python train.py --num_hidden_layers=8 --hidden_size=384 --num_attention_heads=6 --num_key_value_heads=6 --head_dim=64 --intermediate_size=1536 --vocab_size=2840 --hidden_act="gelu" --norm="layernorm" --norm_place="pre" --norm_eps=1e-05 --positions="learned" --qk_norm=false --attn_scale=0.125 --bias="none" --tie_word_embeddings=true --parallel_block=false --init="normal" --init_std_qkv=0.0217 --init_std_o=0.0 --init_std_up=0.0217 --init_std_down=0.0 --optimizer="adamw" --learning_rate=0.000909 --lr_mult_qkv=0.4 --beta1=0.9 --beta2=0.98 --lr_head=0.00702 --max_grad_norm=2.0 --warmup_steps=305 --schedule="wsd" --decay_fraction=0.922 --decay_shape="linear" --final_lr_fraction=0.0 --batch_tokens=131072 --max_seq_len=256 --doc_mask=true --train_tokens=670800000 --max_steps=5118 --dataset="wikipedia_en"
MLP neurons of a small language model. Each row is named by its layer, matrix (down: output weights) and neuron, and shows model dimensions 16-111. Each number is 128 + 32 x the weight over its row's rms, rounded and kept within 0 to 255. Numbers have three digits each.
A block is one neuron, or neurons of one layer that tend to fire together. After each block is what it responds to, as a language model described it from the Wikipedia text at the highest values.

L4.down750:105136077130091126123144125193144141135137138134112133145149053149121102082133149077138196135113111174108106140144154180140102109107127108104122094061146126154123161128143082193123122055129092124125099088154162106151130178143048173172106136141081129074092141155148145120166068106132125090
Responds to: Last or inner word pieces that complete a noun, often a plural ending, especially in section headings, as in Disc-ography, Chart-s, rel-ations, sour-ces, port-ra-it.

L4.down702:157114099102060175132150152139143168125099078142113126146149178116071106131143085166114162106144142149140145097128134152142094098162108062098156119084161169126129157106147140132115160125130123090135111194165143180089143117106099125165122136118134158079179101101141153176166108177141112136
Responds to: Highly predictable tokens in set phrases and templates: the D in Summer (DST), Total votes, table pipes, same in "that same year", and mid-word pieces like outdoor and Jersey.

L3.down61:137107184191137133092097114123119126102057134092173131114104119141182164108170084085088119086186131144117147152126164083091081136127119134090129154105061089131161131128094092066071133094155144152111128081117089187144137115092142140173130177076177116135134150160151093143135136060109161140
L3.down130:141134075139109141160127161161199132165209162145100127214153112185126083152129154168106103166125113123111142145151127121135142103144133148175067131149198104171169081106184075141127106074154120126116144117089106089152190095085100107139132103145114130131090150101092165091099150140092120099
L3.down415:163123123112141124128122147138115071095064150153138119110103125107129156151122092045177105128153087090108126104109079126108113172117112132118079105111120116160156060193135087159096100158167147139167153137084111144089118123149118175077139130122121140139089165144130107192112110121132155150
L3.down591:164116080107110138108125133141125136097113096066150170113062118122122102078114097170143081123178031171083136155107095137170160148120133143149112177106185195173124086111190145090157160175115142164159092157171100131168086156086180120106126098126111069083158099177117119140100176134123103158
L3.down657:121113116133084123142155196180133129095140089147162138088101125087153104125164139151165150077116086178127144118104182140094131109113152098029100150153150085183107160175134132126118132077133109146078173139196114120178133149059154160099135022176097144063122078168161114124127177145074093186
L3.down884:131122175156209113117090133106156160098126168135064124119126184082131197109153164162128169136138098083122112135113130179085079073154101093125106162133143102145079187177109132103153157144081117128127145116081123117110108112152145083102160159164143197146118085158122149123153122178096160092
L3.down898:141096107153147188120193115144169129134136136156145170122121093146194105104088137112115083086162110128180209156141171157177151144156124095134098101102129110082180145129136124172102171083138156142127135164170128129187157105091114100135089101093078140157115121150136092091163158080145084158
L3.down899:150099096114197139138083135100120102072147104106105105141120114157150057218071213067168165186181112102080105042093145128170144133174149146148132122096124090097142167117118121156111124145085095122166138179143125119124160086123111137155140115131137146129165142144167098101108119147103114114
L3.down968:173102091098135098188126133163150102191076142126130108086121132182070110161114178167072102192091106125114090102146148130169128121132129150149135130116133044160154186150081134119116151089118068057120068098146145154114119141092156126144152068211116121105179173179132155136142153135127117170
L3.down1037:121149138122134140117120190106139148157148101139157126122126087177120173115184138139153096121186126154140144078083090198132068123114125062186088119144142138193132123099104151134166121145118102148074131151144087130170126119095089137073123095117124115106149123094094071088054140116165153098
L3.down1133:133089130151124157108154114094134131104109079118115153130151123124099106087112125106156148104134073124134150101155129134152156114136088143100129131104137117190188130118154132107118078147179109106104114161137171141085064102179145136127155111153127166157116132134086188118050126137106118091
L3.down1158:102129128150086109091108172117145092149112153162086111158136082135057127082148117145138115102148129126118163110099138105095184169134090108148123137124149155103118175154134197151179087105208089094114125130079084125086172090120147111147112102121209151178122114137108133140083120100138102173
L3.down1210:151139059125101132161071142152109109158117116121169137171100105148096142084179169124106133126157103129117157138141129093154088133107108097087114142069177154178117139159119104155109147143154134083128142132122132146096087157182092116131135109164147145133121095142114111132178140110171095112
L3.down1275:133107129134165114124145131138076119115169117131137139097133145094125153070147181145129117142093083114117143144137081094182139144134148105120052138188135148097114161103100146146097086169000122087106075130112143144204159139136137056117117146131159103119134103111124133143180117150152180119
L3.down1350:158105065091131088179134135122161073124114151106171148164140110157050090116162183183141049122143163137175113066151145125141171132131125114097073133127128080166091080196097185155194145171122157185191144163134122168112176143046125144079150100076069130140140172110110127081132167111137157182
L3.down1454:118141128139099135092135163170113096084069137132142162081105172136150145154131085173116095148093058084123119170110179119143130128190175105136171050135156163173134116134098148123083130187095147127095075158072088104152115118130099096110095132155112139144123096142045116146139121118183118129
Responds to: Separators and punctuation ending a field name in Wikipedia tables and infoboxes, such as the pipe after "US Billboard 200", "Summer (DST):", and "Record high |"; weaker on scattered mid-phrase words like includes.

L5.down245:146055112091128131139177127167151138103136132113150093089106177091200125105117139117145159093123153110144094155078137096129161092101138124163118152170113120086142111092088104180144111132204144150116093109152096175181157133104096131064092128055152088151080095131099084088098126115145095170
L5.down315:109151113122098128119135105137116171071129135116166107160130196122147131139107094101110133150082119104144114137102095142112128145105132151147122168159148159128143105116199122121090123174092141171096117118116174187092150192151096186130115110113117141112136149110154096131151173101170148096
L5.down578:145076088160105164152109136136120116087136166144164079136153098146130091133207098112172062154183090185119104101084165158133150060141103131173159109101104072093156151123145155099096129130129112168139167134107135153149134065098160166155174165092095183102169114105150067128135111128152101141
L5.down985:097091093102122141188139151113139124145133167110103148144166119142079096079089131075163084163130185145168125160150095126144192074104166107174125083130149116099179092135152139171070095175091098164147120172111049077117058138122098160056112107055147137108102153154118139144106165149100106165
Responds to: Plural endings and nouns for groups of people or countable items, often after numbers or "one of", e.g. members, soldiers, employees, players, plus "they".

L3.down90:190115171163126157150115113116115121088122170113145166106120108147103096152152148153119127133191094046090130123127215099128146093118118095118097108118138072125101085159076139095148118188097130127127120106102173131109182148118157120102114207126105149087138138145157168155145216133126106152
L3.down301:117078113098086131088046120189175150150152113115129116105116148094134182146097151180115146173130113102135116111140158096063190066117155113123113157161167148072140099128102110103114118143147090153162125148179114119119199151119128145084142126079131133141111133160099143090185220080100131116
L3.down350:121131150196083144146119179186110162156086131077165163092109140105162100080117114167183134130135211145172160170111183162144124112117126151164104122127131157083163179132136089146173079165077125176089149129115142154094126092145098162148109155152105154202113125118041082112103130170120093030
L3.down411:163083110132081130069160175101097164140102150025142094193147143088088149142135082140138128146102151118155131165151053117078155118117104107067135106148111174095113131092171112131136152148084112094082129091115150091184157102139130084136088159101104097179116131093150150167093129165194112121
L3.down580:156100128137160140154159143124127147083115145121058126094175088151112114158109114081109107123194094092114106135085181145120159152119065117153130150080149164129129139118136138101122082141132101105150089103143093122122096168129064193130162154121180087162135209203114083131114185102139097137
L3.down677:103136143086081123136163115091113068129125105140122121181151112163130110142150136129155176147143109134136151142083107137123068197119179183109160145078103117093116130144121016144113112137145123132180176144127116176154149100026128112093142153141127095081125151139138145135125085173110134090
L3.down759:202117099195128178141122116118089197155104103137157121125101145142120113175124089115206103131158109122097141212104168140043134182102133148146126122088133167144144180082102129168170178104177115133090133056158134161140134191195041153164129117147119152160127097103188124172144102143090117090
L3.down1149:122097163156180119133099109093168208149160130131132102071130099101157092138118060173170122195151142174103137216149124076145140113108125119168159116138159137105148102131122084103151092126133120120150116083137138163135134076119157181115103115136131108085093130159134079191147111117092113146
L3.down1247:128107140108162154130170151059138087172119100142118175130134126123130085076156124145112168184121131149137151134121085119104119105125086167181145148060133178177130134174191151200143104156097163104148157135129089122144101090144114104168144109119108105110132165095148118098086077085126105137
L3.down1252:118118133185129165159142128182151177116062144128163110119098097124163134166123134096151122094136099151080105172125147128082161128103171111147075101103150112101156119128084105123141134103203128157095144103158124149131120164196151135142146146063100122053159119115157123124122156159096097095
L3.down1264:077158145146141177146071096169069113161125119118052096103119140138095147161122138138161123132136114114089159100126138089075100138137157114157151145147136118161096153108142120112129163061143169138102091109105096097077108153105076142109184112166120139112161129128140082150114144147157137149
L3.down1266:056118195137143132110194148129077255106110130125112113110169103064125130130093103092151157129156144090091176117103169134079158162099181125122107123183104143109132146126107094124165167116164096197153105147159139097165129181151121151160104120114125163089157138094145118126138142099104106139
L3.down1325:133069110154142144139127171192121184115151119157151126136072162117128185106193167142216110136094189121130084101158136115103138077085160139084081134140156050115186120096138087153150194177164140087173091107135114097126163121138114134148117061095104122085117110132086115172124128139153045150
L3.down1364:178079144149084160137071147151110086148118136130219151134131104157112084144103074124112133103118092143120151130118180151105161124172147103126141084079108102131107098099069100133142131127126155171139086113145110171165179151142098137124170128158079120052073126129122168154120122115139145141
L3.down1380:101122103097154078101105100085171097171146111100079141082177090152075122135116099106090182174062078134130123147134122158091121109127101097178114050139139193181110098110145109201090144152099206116161115187144167147145160212137164095086132136135078172072096206145146087142093112102171103104
L3.down1387:109142112171146182156163121163131153095135102123170124121124103165157128144107103188183113150080078154161151171127165152130118153152181138157165135116139109105079093104161128092171132094108087121149125101096156096152182104126133148139090176162206109118087212145135099140171170131137167149
Responds to: Plural suffix pieces that finish a noun split across tokens, such as -ances in appearances, -ings in buildings, -ities, -ions; occasionally whole plurals like games.

L5.down106:110090123116131116097161053160137180104152155112144110147087124186124102108129193074099135119117112165150096085122126121123114129098155114114110120137111060162100132108113128076084097118118100141147118154132128168090190168077172136110124181125158081109148142132119187127146125068128121135
L5.down771:068096096149139165150136144128160135152134127142157088147084138192110114103107087177181190097125150156138111176201125064064159119160162139105175105078146114105137072126113097149127092081139135112151160082119138161122125148105143166136109096074148152074161137122153155135195093149106074219
L5.down1130:074141124127128132040143157135085125172091140133123121121167128119129190105159099139157173142178098176074116135153114154119134112129123093105103150139137146117065105110111168144135146093130098147128136171133101123121158101132102144166113124103153126131136127127129149128178117121102104143
L5.down1448:113131151120137051146171150165152162143126095151185154104064086088135054113105137137153127107126088170114164111063128073116139105083132081086055093144150088066128101140122130111116139153167103118105097114135153153135122125133139131143146112103134150155074130179130127132116150143132140086
Responds to: Pipe separators and field-name pieces in Wikipedia tables and infoboxes, mostly header rows like "No. | Title", "Pos | Team", "UK Albums Chart".